Weights of a small GPT-style language model, trained from scratch on English Wikipedia.
Architecture: LayerNorm before each block, rotary positions, biases, untied embeddings.
Training: a variant of Muon for these matrices, 1075M tokens, 11245 steps.
MLP neurons of a small language model. Each row is named by its layer, matrix (down: output weights) and neuron, and shows model dimensions 64-159. Each number is 500 + 25 x the weight over its row's rms, rounded and kept within 0 to 999. Numbers have three digits each.
Before each neuron's rows, "raises" lists the tokens whose logits its output raises most directly, leaving later layers aside.

raises: "ov", "ić", "ev", "ova", "av"
L10.down1526:437518498519498523465538471534488515442494441491495492482503527520511448528486517505484514502505522527448519464555477456461494485496469481463515575521533472429494499485530566532498525494454507466506546503450518484552477495522495510502480504487503461541462472467503482539477485514508495489

raises: "ides", "ide", "um", "ee", "ia"
L5.down1318:475504455501518528526483469462538494490509531522473481507515529477500507549495507455483516501452505514475464474501504463513465489445493512492452511486520513476497488509460502510464488500462480540484551492509467474520532500469516506474504478506504516502491486485481521485526498501490508507

raises: "ity", "ities", "ters", "ius", "ty"
L6.down1274:527515517467519554507480505526497504494531506519502516520526504470540508484469529529555519489493478506498506463466467528523505479502511482442485515498439500494487563468446500513506473487557506494494493490524479495495490482474535497449492508527503495503508510520491472477507504505517535487

raises: "cess", "ced", "c", "v", "istic"
L10.down860:488496494514518519501520474498485507486487435486458491484530469532501498496488464506511539501515515515456470527475498481493529484497513495504528500572526493486460464514460539501493473445489495502519504520507500480531541499504487482562517502518517568498513546477500547507498501504522513496

raises: "5", "6", "07", "08", "0"
L10.down872:483497475528492505528535531487478493494518496529510508463509492513489486503484517471499509455505509517506518513452536517469485496524519506544513543508492500457528506478505526471473474537483503515534410475483496493526502462516495498526542543517535476523533503495481527499535491545531480498

raises: "ian", "ians", "ic", "ous", "ite"
L10.down214:502499519539486502488461537476506508466499512499446458488545533486481518487537506503501500517491505470535469481495488466501524491507508504483526484534495489478543493529499522501464539512495485522468531519503489445496526478507485468471559488517530506485486583465482503512470502486532455480

raises: "ets", "et", "ever", "ev", "hes"
L10.down767:501568508494463526476530512515519546502519485472494537493508552520501496474452491492546490489542439525474496512508487578503465481506475508483492495482484481475497525498485523490496501479497483540493526524532494547488522510470494482466476483485494514516529517469506505517505492509510572489

raises: " team", " qual", " tournament", " teams", " league"
L5.down1484:496489455540528478490470509472506500519484498504464502519439582462496525467483494527520558516506508483499524511575502491437511468500537541518494516490507525496511527529474467510482498478532496563510527469516512536525482496520512536484539488476505497481489508483493524508496455506515482500